From a checkpoint of a small transformer trained on Wikipedia: vocabulary 8192.
MLP neurons of a small language model. Each row is named by its layer, matrix (up: input weights) and neuron, and shows model dimensions 0-191. Each number is 128 + 32 x the weight over its row's rms, rounded and kept within 0 to 255. Numbers have three digits each.
After each neuron's rows, "fires in" lists the words (lower case) most often at its 100 highest values on Wikipedia text that the model never trained on. A number after a token or word is its count.

L4.up579:123116146161078158131103144088113118166097148128096165138129105075186094123094169095053130158122194087102133064124133108076152122184094134181153165139123125203111159140157135096097107132113165109123164179101108098136113068128133072112144040130125107136105127095130108079108124101138190060130104151161111125137106179081132173113150135135083144184186158107124165151109122169131130131129087112141173138022151109100146129150138061189138096099076130116151121106162141154118121091097191120154093160108115090132130102109138095118088166120185135124138161141115114149172137206115178161
fires in: "of" 90

L2.up104:101178111199153102129121174137104065131196185119063205119095166073092124078133112136095117056115137126170086152085181110111157162166089142138123120193122169152147089111135118146106155116099127129067126047140165159130153199170116102114137167075164114128131113107127108136117134157137133107122154101140167126132086119157120131097098099125095150096114102134103112146120089130140151056129100091124082071128072114114098137138107137148133120180195161155129071165132130160075156156084171162130141181189114160144140034113120155163117145125092119095115128135120112158186139107130160080
fires in: "as" 45, "under" 12

L7.up292:147128146129103070095152116129087139087184191107135155120082130152087094057089143167097198164144126161113097172159139110141147144108116125149118134173185117174102113176075124192164099123120108143116102079158104122100169174117130109139168122105114079200134153159130201147114125119114098144067152143098132097125154145095143117111143115086141160191099158094147134101198134095136180104174170160120138107059028123153085148087138128133098098169149116142152159152115127145116156169092165157122140074147124127160088083140135162076041111115184118088141140165091095111148114137114080114
fires in: "is" 47, "not" 7, "has" 5, "get" 4

L2.up164:136124165127120132096168199059152155135111134094137156123137200098182142146119109117118154141073153146077171057088164120122157048141114186133140158140127103150169142171154179133065164147150141154116167118164175150103155118139149070087120091124136113106093163111085051144159053148125150069147191138143112137124107157095157164140130147120163116108115110143098140105119152155105133128070125093134137103131116137152121098112181122067129121091099107081131131091131123180090111123103121117210128078136125131122068078102147188176154141095064161091113111115126127174138092119184108047
fires in: "she" 34, "it" 31, "is" 8, "who" 4, "that" 4

L2.up329:090138081148093129147124145061142114150138064135179162118158160147124162122070147134106081104175154157140114108079136228140116127139123093150171112143089115175154090121115085146098115062121033110100131123107083099111090181103085096139119124131067136149163142111063118169137107150115125148166102113054150141183147145159138107138124102148087105143179177187123147068120172089099132137137070126153145095125114152159059093119119126135172142175136153133145125166106148108133130120120140107098095233116114142143122092103111144190176144148164129091171086145130108134221098134123124113
fires in: "for" 48, "by" 19, "on" 10

L2.up185:120144116132141146070141125103134088166118059107074122104136163118151169101193162125053131138161179078187128126130144150125095105155167151097116078106093111162139193123122157117161143136108098073133223108088134127062146074150090121144122116047160148097129100139112135135130143108093140174149095145096220083147137072110106108199115170127109069125135169091139131180119095134134155108121081157122107135194120145124167146166175202123175109130128079135134170172102164070160131105125076087143169139141142117057107153118131085112154165134135134141165104141110088123135117116150142098
fires in: "first" 17, "most" 9, "only" 9, "of" 9, "from" 6, "third" 5

L7.up209:153140150129092068037101116135050113130131136158078171143075144131089083115124119111073145198173145123127142108179135164101212116166136144134133087127153142151128196132097106130129087125171193128131155146128054142155199097147126114124123141093158126163152115131087154083136157094118089118097188139085096132106153085113100163138151084104107130180126089100077159084189069129194131133112137111115143132158074108114093123136146135097137124134103133118134152121202163172107150139155124106097136147088166143145156121163135066108118160144070115097176107160192106162143047130156099144
fires in: "was" 30, "is" 29, "being" 12, "not" 7, "been" 4

L2.up545:152131150087178166119153147146123158126130053127153138112139162110143074131167118185059177158135070152181083107105110098148138093201121091155130136118125113106205135096122153145152132102134147140133153074199177061105108201173136089134168118113135109099171119124123139132066141119143079144131112157112106140138147147120104116134158124048115125088141090102147075152160101168075086075105085160104173138111134111131128204166128108119122092186155206058098101101216093131126150156126118102105133072147154130136147133132094148142145114163103087145109109133108127109180109130089164079
fires in: "not" 50, "have" 12, "never" 10, "just" 5, "has" 5

L4.up32:080095168085132079089115151125185196147137119175113119149126115144151113098105125074103104154112143076168112125123141192136113127162093140156161146179091103121172084129188133122101168123123171107095095137110168108087146124113186121159210163149132160150106094074125171120096150149162084202118062144086199110099135151117152148098143072145143139156152117077105124162087114139124106099075121149064097142119140198108108160136082106122101108125146055152141143140146190161155155135150080135173150091130097079159151115120064151087160095133119114065097165092151137160137085068133149138
fires in: "a" 66

L7.up390:076123156214142099111137136097115177116150131162116142079176076120192126052119155157168108133112103213056165143112131167115111112115109097093103114152084094126143130133137098140117134145098122166170113122109115140095165113125089147139129190069127095142135119129091162107123136093143100173095132153091151131099140148062079106095090181075188154136195119165104118135101177101166154142153166101150182044097149102122145140148151106139152107150126129155126126166110133147092138098098132182164138150112115164090181096070046094139120103129184152176181149125075152174160147129106099092
fires in: "to" 97

L2.up62:128064123135135094111083153127107146131150135090147105114187088096153162090156140130069109170102177128122109097090159147050140162092116072140132103154124134107164104111112112100128161097163158133112137125137173146162084115131145129123113139126175171194195160146133109131097117125110101075146172143104096128126061131168165127087176184060116180133087152174123143174189128185221110148057075069125087055112100187126149132105087144084129138119107140095149139146169161130146151126146153155138105090146089097147110044118138144145137158123150178092104143123162162135151112156063130115
fires in: "at" 83

L2.up489:141096079081140184118194115098137109142092177122170118069144141199128123085133183133140127163077111197198158135141174116165111137083133148140079119149125129107117130076081176092128142133109125061110111113159130173191102086185174137141127124140065072169105131154133171047115102138081068116111186126132159118161119102098144098117135115119115144151138094129120191206125114103134182151137085124107173159146128175158141188121134140158115074082154145110141176129151148158134105109109111113146089115130101044102097137173110140130110104129149118126080096178060101144094133153140095137
fires in: "united" 53

L7.up384:084091055155137140077131120107115134148118110115099169134121076127105148127153144115154107176106130092140147110201157138192087081152080163142105160103123142120154074194132108181096133155153145120021165149074156097152116105083100135116163174103158073161132112128141170163179083210150119157150112172121192106064063160088139155128125068177152156146137128136136105169146112087099090132105106132174149162093144036134139123112120143094121145108151092107151177110144134149126168149122084113150113080157140125126182071132121125139139122107116094130060115122108165089171100125110127169
fires in: "a" 76

L7.up497:197144135099167087135171171082166127148200154167120137153183132172097140079179135120133108157069179128165143120119066123120143117152146107131151117115144118176167141146130109134110088082116137122160147173192139135145126181127140114110151129117139053162135118118039156078171122082158141151130070151033096101095156166093157106153104146112133162097089124103115145113117084128134156088125108134139152047157103140110046173133164164193129108137094103123146129166150149157113125130137139132128141128119120198135098118048098063107109172113135099104116133101091134173146155086138118048
fires in: "to" 55, "not" 18, "t" 6

L2.up156:137130158122082142103125138083132127143112153141111119146113107121196121127173150113154105179085154132075134114118112170116124085054137145124131143133138171151127168174101115217104140170042151148154086105167213070146134132173138090128159109144098111170117165166171097142143085134155070172131101152090132085157123122086104044182099101060143143143167130141097085068125129119118130096147135155088147129103110141078136202088176136074119109103095135179120130110168117162185114146132087071194156130123092128151060114097155172129082160141151149118119116140118184136136086163140149110
fires in: "as" 48, "had" 8, "who" 6

L2.up69:127148128113144142086166148125139141111139176155129148128124161095185181160177081109133077154098194192131136126072144135171105136143156148143116146159148095093209075176126144104074131098171122131135101136111172089169140090102143110155138108077068078117181146089096140135163121162098093080069090128094168164168145144110168053084129039084127158145083092156121078133142179108151154092122105150116117066159088165122134134136168138143112146107132130130139138132162145123162094128125115116157117150073137144165150084079161128127065188105073150130192097127207123104148155127095113152
fires in: "as" 94

L2.up207:148150139094061143097095106158149110107109099105122165128115137133112141111051134096169149149099150086129160136132109117113114187102149108149158172137108109188151069126163203053157140129108166096161152173125132165067090141162124101115158135132101029052127116123115115117110114119142122152124110159105110172155104163085167160150118073153155153126179087173079096165136177174186081152197120075167130139108148144138129137114124174083086123187150131146090097128115135169099116142119129156148098138117118137103110124113128136100064185094120134106129146204087088082208106095107178155
fires in: "of" 90

L2.up81:168151115060117105080095177168157181155106122164104139124106150105150152121138102061052150201158140133126141075124200100152127063145159105183144157150206126171172096151176167106052086147152128117059151111121105089152096114078071038160123122083134178141108148174104122115134130135109168132119124130082086117118160148108110183104141114153145080097148137106135099126135165055111134121170140164109117101137123114205159065084170090126127112114114101128119158147114160130143158096138136075110149130125151107136108167085153134156120152167144137129145130116167089210128121155102114143
fires in: "of" 50

L2.up10:175131090133178186112086068149070172148198110154137171086126159159119123133132164126146112187176093177104127104113133118109130068111127133095159136158145116138083145150152081152088119156150138118101116115125098184153120188136076090132102176163072143097141053114125118177109133159121151110134137087150074154128133095155079142081133133152109158130123068118170176107150123167170101101071142096132077158133139119112158137121160116119071172123155122129109127137173095157090132095116128137137127055165158137086159148065077180071113088175078134137165181055177097109168122111178152146
fires in: "and" 58, "was" 11, "is" 10, "american" 10

L7.up330:048218066103072192133123126118118107105175120143164158139104125126113120119209139102136132097150074134117177121119138121095150088155101117123089123129157136111129177100092141070129133161119123124139103164131149109152102123191141090159099182103197085157132125172145142153156126088156128082137143134131164156215093135127092109087150190123094185116099155115138119105055125179174131142179074179118089073130140169163156129109100162133108083124105125150196158097126103154113165100093177049100143165156121151118128150148158143156140108162076086151099161123102081127116150092125101089
fires in: "in" 17, "his" 11, "of" 10, "this" 7, "during" 7

L4.up89:124168188162160146077128118089159115141100106149152156124147136113164128161199121068162154125107164105092098145128149117153158085168103131091148097136119186098103107131192105169134123175084091169113126193169198133079093120158122196106121153123108105135136074129104091120152111146100118100203163094094115099166120162146152076059098095152131114169101143106106149140096126123045134103106095101136100167100043116156139129109132166100148151162126160123188098130162109150119137155157143146100145089173151138170105143059106106136163134134076144191185109122148134138104054085181085137
fires in: "is" 37, "a" 36, "was" 9, "an" 7

L2.up433:072126120075129165155135087105104135189172139157117118134157049098152134181143119089132158107058121123107119149150146143124109062137118114060124080163131087131134113138118159135102160183120168144115136086117106087191173085152132112134133098092173093134137151203076148154113147137180062119099122149137169111083120101075137097108171113146167099117105114094129128147139124047087175129141166081162087139147156149094091205138073112134105057123152136138155104104132137110146188136156145126158120072108143119137144141091132115169066137159153098108208153188117127198166135159106095147
fires in: "when" 34, "if" 16, "as" 15, "where" 12

L2.up168:066191183130128141103160130120090163135120111122161124161189186134133148100131141161106090136129109118106154125134135140170148136184145202134138150138100112131165098144107139124118201075103115147121129141058212125104113098094108145147130090148136152189156161085133154153129103095122087108111154179145167095105099065133065119180140154152126142086155193175080164147161107194095153102135079088104169143145088142147096067124103129106118138115148108151181124175113176122161165101085110136082186135105127125124112072161139120099117150122138164096109129130156082086047172104111081050
fires in: "at" 45, "plastic" 6, "to" 5

L2.up298:133085178136117218090125104189136073137175183157115062120066070130187189124108164195155152121123164132089108150114114100120172172193102136191119153111134169144120162122106174156093087114180183099128151147078131089139067148153116141117123112105089132084107105138182183115038099122090122131092122133124077109070154139119142103156189141108125140184126139150109170137154131123153085135131098123151078127102120101091119157120137158125125126150166084117108160157102115084076143163181122112149150121134124122093116087126104131197141139140101175113124073117145105062142138150072156137
fires in: "to" 33, "with" 11, "joined" 8, "against" 5, "over" 4, "within" 4

L2.up103:133172123166139121082144171110141130099165147146137106148126128154071140117130165108138170136069185090063086078170137150119105078095102144139096110167078142167095014177155067129126115146095150096123173064175150110180131136113193157149173134126117114118147085089102135117089135168130188110168140163114154077143097172086158209110111099147108136101113152123102150135103141108118062100137071130102170120099144135096149095095131112068133139163144116152125102077163124157135184158101063127158143146152144074158187108152142101120144122161144106109115166185087142119107074123073149123
fires in: "a" 93

L2.up173:109105119138153125110114100156146190043126084127126147127139167133166150137091125114171082129127122171160169059100166099104167138156193108157175135122152157099136156094140098116103098147150121138107084151139101155171095192066140116082168166097168059126096096143152121192134159183033121142115109047115035158133152082134147115094113074132083126115120118144105153123123245097154136105118121152157136154159101146199129103090157113106136123155108071068112120122115123124127127134123144116083146159167139144113160105140156156162117125082090114151109124114142167112176122175090144157
fires in: "was" 27, "is" 19, "of" 13, "made" 5, "arab" 5, "arabic" 4

L4.up19:087129183079109130145199136165149136194125066148114115146150112093114151104161164101074171143114138104093145176112156165047155207166067062118129081145202155127117101137080137167142094128115164068138123146090092140148126111131114114075120131126090166130182107098128191141118109119127133148159081126052123119147062170116119108173146157119108135113116095177143140079165157144117121155118132165090096125065172124076126168129057144182148171179066183120091130115148126126176146122135168139113085163130144144120138089122077149117121154078127192134099149118134108101129108131129154091
fires in: "on" 20, "to" 18, "during" 15, "of" 10, "around" 6, "following" 5

L2.up565:106061154123073156139125107149130074180136149155098151136149101129205186084122110130098141135109143098092077154091139141120151122118158085101095089148130119134085070167182180137128156152118082107096129121148172097158114128142125126138092115079077143138085161092173105134133150160150102074095079081111144133127099151088160081113138050137104114105154170089098129113081196115055117146130174169147143101144162161134117151142162182145090083173158152112149118153168153156119108112065089167110178186175111165173148108098225140126085119136150114098151097142132199136166134124133113082
fires in: "as" 88

L4.up315:083102119072149132184123161086140117144084092169187177121208145184159120077153120145146151152135176166095138093095056154083178104125109139108144173135146118142146127105110099141101136069151153134129117097116076104134178108164087105084136111155178124179098100099149130138143147145101150118219093104147123118140139144058083162167122177114192136113137143138049123153130140075152122083139073132220132123115111145117086138100152131182066081101130165084131141128090144095096139120094176152140141129135104162108138100138083118120139140082168113166119135100092109062162139188171135108
fires in: "to" 76, "not" 5

L2.up449:194156178133108133184154133081129130142160136133149133119140167077076114172130183145108145084122117051099119086169130129114124110161101178157177126108154101118120192177103098145162150145113154092133119184093185124073071142099138128146106132098138145159195113145175126096125112047167130086082133112102105117164105111169124135120108128106087126132131099074123156105143048113144093176119219165089111157102090167124134153093146093122095140133120153065143152129197103112090124144183204100158107075116167093143134086098129131151157085111104196124062126151116126115129135096150170110
fires in: "has" 20, "had" 13, "built" 9, "is" 7, "have" 4, "he" 4

L4.up603:097168149181146133119101078176130114127126129095123073166117102120140146135052130127097153126066124141117177165160077134129140077137165117154145143179124069145144095146121152049132113171068075124133183111123159156119121130133214051127160076189112184087117076134109164098163167177086090118117111151117124116113121151180130106202165117085093167153074159130087127119150151176074095142057138178135092154137138138138137152137153131071125088160140122141106151149142167171083125117139116128164139089139115142160166060152194132125119160107186136092146144139090123146105109092083129109
fires in: "as" 33, "with" 26, "includes" 9, "including" 7, "alongside" 4

L2.up513:147129151127148133118132170124085151139141169152100114131186182085090093115173172131046081098128130102101169149143175121123155099139115100200102107074126183210116128081123149118186135118129125123100178129169158092121090101171073138166112125113174127153135100107126116139103128140120106141161047170117178089113117086114102174117102169121081159145103163116120135124131077078097104110170140080150076130124132115226143089159104116110165146116147190172116175091140186054142173101147109103107112137165160127153073213140162144103110155119107125161105105190138108134152084125128151122
fires in: "first" 66, "second" 5, "last" 5, "only" 4

L7.up64:125083096110149145134105128103168106124178099179203095107138097098122120096111134152113140132204179112145121120113127151109196100115102181138114110174098105124133101148149183133154134152058142139080142135129064124112172082154145078137176145166136104117148168120137113095111094139134123083145130098090152096124132160095166098143116131194090169230105113134147119102120179132159159142098106112097122125134170130129141106167096105197127080160057130164131150155147104189191127060084144037129124087149140135137097168146122164139111045120086074107139115060131176122147117165122156146
fires in: "of" 31, "as" 10, "the" 8, "season" 7, "shrek" 4, "by" 4

L7.up452:151127148112101191151110105186130129136122150170145111135116107075138087080156151106148151150138126144080158140128164117143060097133117140093111129101155145162144164114141178124128114167084075170120106219146119134131171150147131048158074129140145158164160088127091104094129141146081136098125093139116140142163106118121108119127182184124131151129105075072102124157150102126138139131138042127194069134064123111126163144118115105158174135153134105129104170164147138164108134075137160059127188087125081126108067108112044113145140182028101104158156112134177131148143133127138225106
fires in: "the" 24, "of" 14, "appointed" 9, "first" 7

L4.up620:077117091132121128061103101079190123167119095093178224112147124118134201083150155138108087124136162084109117128114119143100176115111121082168085054161138174130143134103147140133105129149100139121100124101065121037120174095142110096168208139160146191089123172133101095117128161161118111192147164133116146141157091131120177101105142111163110157084119127141124104106138123107148150155166111166085108103180151075156172154181074156130166093152111134121123148117140169102151036122098137098109110132075128142103189125131090122176178163119104190088157133095128123120155129162097150101
fires in: "of" 40, "in" 9, "the" 9, "south" 6, "east" 4

L7.up217:099169117159122107112134121111137086105178196091119152118131066135137186028157140117163041122149093118120168160153074119128099125137089147164159115143075095168127131107112136093171180102151124126096175190040192082140091140158132140096080135129113119158125179067115120089128093103152093158130109177129114143136137092155088095121171144096145156135077137126068148148174105165102146157172083167092052110154160158137137089188113140148157159170135118118120137115107124166090162092094146095188156132158101137118109133196143121100097113133074146171158149140121107121153100110085169116
fires in: "in" 36, "to" 10, "of" 8, "into" 6, "with" 5

L7.up590:099177131129223116122176089085131110188125148063127175114085106118157131156148149136117136146146112118110144119150110064087140029176126092159108158096122076128113183138098150094100150161097142115061158134128119163176099140159112190139122119107085127097127129108139088094095140122098066143097122147113115202137135097152211129136162112151123146152130183096088097120133165187204123134099116138136148151159138133124164131065109131166117102092158141113081104121146148070142094106078128080124101099127171192109117078122120162180166169107157140209128095114138154142166074121130137166
fires in: "an" 90

L7.up150:123182072124107147133092119118111095135215098209144171142149092092133165107146165132167124151100115112125134146110116180161109105125122143139075151166141125149133092139142088141125138112145137127092093167131041046132133094198077157095169153193117168094134092105058128134148133041157139193121033106117119101129107148147135110156173121128104154059090118148165117105111101047096102132141114141092086126106125117138127146165141104104129123097148141113136166142133122199140151141148125112154135198139214082119151087088123120165101118116126152118173129174134079157161104142136159169
fires in: "after" 27, "under" 12, "during" 11, "over" 5, "of" 4

L4.up565:097138144107149137165119125184138132087143151199061118137188098126117120103163170113162101078128105171173100145107112086121185132165141094073149091180145153159110087103113107105132155128131208141122097105091126106119061108132152101100113157135175115134131131115173084119134136108145098104160051127064143115156083144086065176168150103133113115141101094145090132126116145159181128120104171118139164168122142096113119113114126127148065189132066157090143083167086090068102151173170172121140173127132074135152087124207097148136120172065119118129129054131140157158148078177106084136
fires in: "of" 16, "year" 11, "years" 7, "to" 7, "time" 6, "whilst" 5

L2.up447:139124183078122150137110091158092129111107147107114100112149151171109103084070099092155126169134140133131141144098143091078178142102121125153140154131154161103111138107124151121117114101159123161142148092212150081111102104092114087109128159114103150187109116110127131169118109122119106197081094052170197123125158168115167047135126081101075078133138087110142169146119197113193144135124144090121127065141173137112165150120170156168087103142164147080171070142134116150056137171150120105121144127139120115138194147102163170074059163152088156107142209104135084104188129082156127125
fires in: "as" 59, "the" 9

L2.up35:123131078096142152138148126104147128110134092124062188131119165131124099092165130175156079087115116116125060212122132104132140135096083159151173160116159170165153117177106090155102136210110137055112090152148119097166137144133091150163104123161149130157135089112147149170079171070100113159137149087176107176146084102156082119162104099144128100136149124108149153129090097062207185088140082100098146073085156163175138164075135107114169088111158106169122070108171119166107153096116103108149120134127120105101109134135112137137089125156088127199133094179041120119186134101140129140
fires in: "new" 15, "where" 12, "which" 12, "who" 7, "such" 7, "once" 5

L7.up106:158135148152141184109162146073119167137100064099189119168145164143150106149119141115079104168084119223160151089155073153114142143147098133150134094105127080129126122140097118082132139139121050094073145174148144171095171124173156100129166113098134151079148147134091142130136144152107158101117063177103109128134113111182079075146138101189151150107120117137089156086135139165102062144102123173132158133148173111151148061166162095135167121186150149071072112115176082107091104147114148098173117132168134129089083117193106145124113161109133094183133080103088160163168103105052133116
fires in: "to" 59, "and" 20, "with" 8, "of" 4

L2.up110:092133140083151091128130169010100140157140068106133138099169094125151164092155159177137134142044107100122078161126165103127154116099118112122112181153161157146111171103100092112122099103080146105075145091098126179182140168162129099152141137059154141190100130147079161158124103162164125143157105134121134168127086126152141151124088080169174138128074153100102089110114115082111157156131142097121157048116143191141104085100114158120090106144168141170146186156146142120117123122092099170107130060155148122155140097129134176179101184098152141180107147146110086145163145068148114059
fires in: "to" 33, "hold" 8, "father" 7, "or" 6, "brother" 5, "on" 4

L2.up18:178109183094127139160108165132154117148173134150111111137102117097116086139183126137190138094111151105141130104043171085145114169117092134114070155109147151132127173146125119126169093117161122151091155099101107134133094197088090145033103078084103082111151113147091191127186100079110119100161130134080112127115077132166085139172145170127057134135150132155131167103089145151157166092064136125185084182082102140103185175057133095123141163141090170129131127180070100180147085074093149133167162124098127146133179154132127121103106155123165150135124089158176134091114128125093135152
fires in: "of" 93, "on" 4

L4.up362:138082064148149123087114103117136098128195091137118149125144175173119141158139107154139155141164148127122136088155163073122119104140169155141140113170145102122157093150150077069131016186088154102157153058124144085154102143133105064114106164143129182132188132131112087162111227129097093151093119078102019154110129148142154068134165106133162156104113130071127152167190177116114105126140068170121119114156130115147131110115118163121130082130145045109091118133148131141120158100076129084095128168114123149154169117133089175182124125112154139132137167131157170123176157090147130144
fires in: "an" 31, "as" 18, "became" 14, "it" 4

L4.up230:143126121151167091138126131119136152164132090154115148138161171126093069122117113131104131144116108109121108084166185059151156105125157150105163142128180173076198146157140129132126144162079120115104111154090168120118101113175217065113108094154069134137124134160110138130099159131180140079110117133130137139151088165065168132145133126101144154094125162141136128130188126149146064079110077106163187142116114084133109099084164141158109084095182142103140104132096084097071127183125141160144147168154091163121179094139162041080115136110104129239138176106121081130121214149132156098
fires in: "an" 18, "any" 14, "to" 14, "one" 6, "man" 5

L2.up322:056170168115118114150108127119159100117135163128118116144145171141097122153107168167089115121065194083140176152124123106162117141121165178178099173161189105107107125178148091138130129098132089154062161149078146142146087150124151162165150070154132059104123145083134075082157110179079137088166111159133185092125156147079106172136174162121157096161161202115122119091163152189137111126071059120159126135094137137153110123137115132161083130161139136117136128124093100174056137119141079121165164094142113116108162102119050078094171179133159120127117122118180093108133153063122098086
fires in: "and" 73, "or" 7, "as" 5, "to" 4, "a" 4

L2.up86:115097119125208121153092135072134149131139101147105126148210149173142148079133138097081180142144145142078113135152107080113171100139119137093125053138146147147139080114110131085092178063129200170127132160145158145155106139154086083195094131131130139087086110132171112069146127154141097105180093136130110104164134197088133156174088140119185167067147140123087143152109156135151133081132138151150200122119107117099133112127139087158092123142092126098154070089083134136054148126167161174145131093186087121138136074126137078116160191063100109170137150124111074131153139109179150149
fires in: "to" 85, "not" 11

L4.up22:165108147072115159183136056111116121113104143140129139121180098123145129118191130079210131136125093144184142136133119094124163073138154132110114140168152199097157117110145128141112079170120153152109153131112124083150111144133208207134140084106107108136146109121095154127096091131132154124120085130056126132096103211111131191122141106051052125105141136125074145091123110139061110151094143111124141148095192083174188100122119128109118153168099132105166129131122107153161128145103177089121207131088123148206113147153163160099118086064134170102147162165131169152132134081126103082
fires in: "of" 41, "tells" 6, "finds" 4, "following" 4

L2.up552:095162130120142119194121143144134102145154143156104130166185180115123146127098100157091056070140098085122108086102153124177090119115109148165164149120173110154117151170079142170124147132120094155127172147138183124155106129154085101063162080049135128154171112099104099101111042144144154160160140159069145124127118087145073085124124135151145094096189150100130140095112094210046062090141132115132101185107152108143148107102167112149150128164107127172149164187119150082132130123123174113175181160090136123147121151125151184074107074127150138155133155104160094135060127155081152106
fires in: "to" 59, "in" 4

L7.up322:180131067107118085150151150124076133098116111200087175089125153178170088087092146135129093145150178113098155153189113096109135082130168127124070134094195133172118125119156107113149095143118158151040151075159111154174135111164181132131153111118127114100116106137144142141136078144069122132105147117117146135143088092130166123165143095136101108136190139103091170118167129150140089126070090143108119116100133099156060096081067093088155145133123169117083139163110168142116160070062100180126104088100080166108209104167110120142185110144185182131115106177104133146164143118179149156
fires in: "an" 95

L4.up102:051095205081128117078096129129130136139201172147117158214110133102189155169125110125122078145069141136097087021141110104118125168166088157192130124132152108114147092150136146098081124109099146154111088128087171101120093100117096126104146111113189112143174152114126144135106157155198093130083097140087132155179171120082098096098124055156123089160087127202114112117113128140128124123066095148137149116120104117141136151166117122119147101096126115151165108182150162106100162093061130140112152156136085144146177084141106186119136152224094084109120132134147117112141149117138156117
fires in: "as" 49, "subcommittee" 5, "ask" 4, "midlothian" 4

L2.up57:157180153108149091191099159166129147113143119130143150120111086149133039116120092174179085115103153116092157159185086115131113042127140131152111153151157141162121132071070117170160135163149097129145137154175184099128147105139135069072112167127142103131127113175160140107104093053132127104158111102132105137112130144112132165180128113110076124117097162124113100123131131173151107086090080172168072121154122103110134174139138105129073079122162169081122159150189125142125103137132117149201145110123158185151143103106116064179138169095080120206163113155127061094079107138128175199
fires in: "including" 28, "such" 22, "as" 12, "included" 8, "like" 4

L2.up611:154122122150197143132126137107139127104152114186128149082118205053118146114158097152151140072098174132199098134090141098163077163178132083146149170124105151112129178125085169115110145138110093109113070158115149147125170077132106112207100122141109123089168163116142139096121110178104108089113098080083106088137116113110101143181079073122157157092166132150122124131114156121148148094179115109107053155093154144173129126161163064160088099163154097167084163115144168148148123044144125144154134144144132104135133072048131072085130127119124113145130146099047168181131151090166160130
fires in: "region" 19, "kingdom" 17, "pacific" 8, "republic" 8, "country" 7, "united" 5

L4.up150:112166162111121151086082098122171072200108110137110163157149122136161144109177148149099142049113142128117142080063137172131106146133149029126141100088165147169138103140183150084127173079124037136125125083127089097168156114124079114127139120094149145166108154175118105161141131177172125098114108126078124101188176192165130122085120077109116110144149166126108120141116137112105165163091130115131183135132088142117145121102086102122125078099136151151164143103161125140118154061166103055150128185158089165110123152129071122149067086212136145109116127105117129211140158104128154130
fires in: "by" 56, "born" 5

L7.up630:152124096127115125147175120142136133124074160104056113130133095101179120100158112157168171128118175117155153098156121120102115156175090135147130088132134079168107147102095106136118149190086133129164148029129156152106142182091137095084160060160061136155172118178168164126117124146157050170082129146172080096121144118215118142192108117137076100148105157092150103129144093142135098072177106146145124126092167124172111102092114144068147112107101144175109100123111112138095096089125147069117115123137106163166159159088136110201134128113153125147095118172142204169149155122202162104
fires in: "an" 66

L2.up490:088181148127116107078098112129111096143170165104114114095151150136113126131117125129131127125140137084097127130192108136122094130162169180135148191157139162153115156122141141087157116067133132123175147098161167146100158073156178088147130133150137098174133167083104126076158122123149094118055115144173154117163065161104119092125066101117068187122100055192126098113171143079109110149094111114154117115156111164147210069106124119103166167130143071108175142117107119122110066097125139112085126133154102149089197061190143141104184187074096140059166161139090151104143156092129104117
fires in: "is" 18, "the" 11, "its" 10, "of" 10, "are" 8, "semiconductor" 4

L2.up152:133137139152121192114147089093135126122169071096144121118110113156189176119146114138152145115120170096154103167140171131157168128150091124133117108105077137160114094080140149166095133156139125146094143126143130085109196136178085148071132193163133070150084085151175169106138151123132090091071124081094133098074150160127172083107161094104153176090088156130135147180129137093051111080154174099130080069169118139139129139139136080075160075109140153111066105106170165120069129104163087172171130069162109082133148116139182154170088179119111168128147140118155096062168094126164121133
fires in: "with" 16, "end" 10, "joined" 10, "replaced" 8, "terminus" 4, "served" 4

L4.up360:120132078051150129136156125164087134094122159155118113120103169118121109163158143123159108131164152118163115125134127104154120087132135180174161099175096107140111162150143195137111071156104057093189114122132197133122174114108140077091201133195111150186120176107093152148074118174116125150090105136091144121081092134109140071131131120141102176140110134071148111159167171061118095131093043146089094138144151119148099079106144038189132154158162116130152121120107084095094185114144167119114109103110193103124186104164092202126099138137064152154113106145118131120108132137098136111
fires in: "a" 72, "the" 24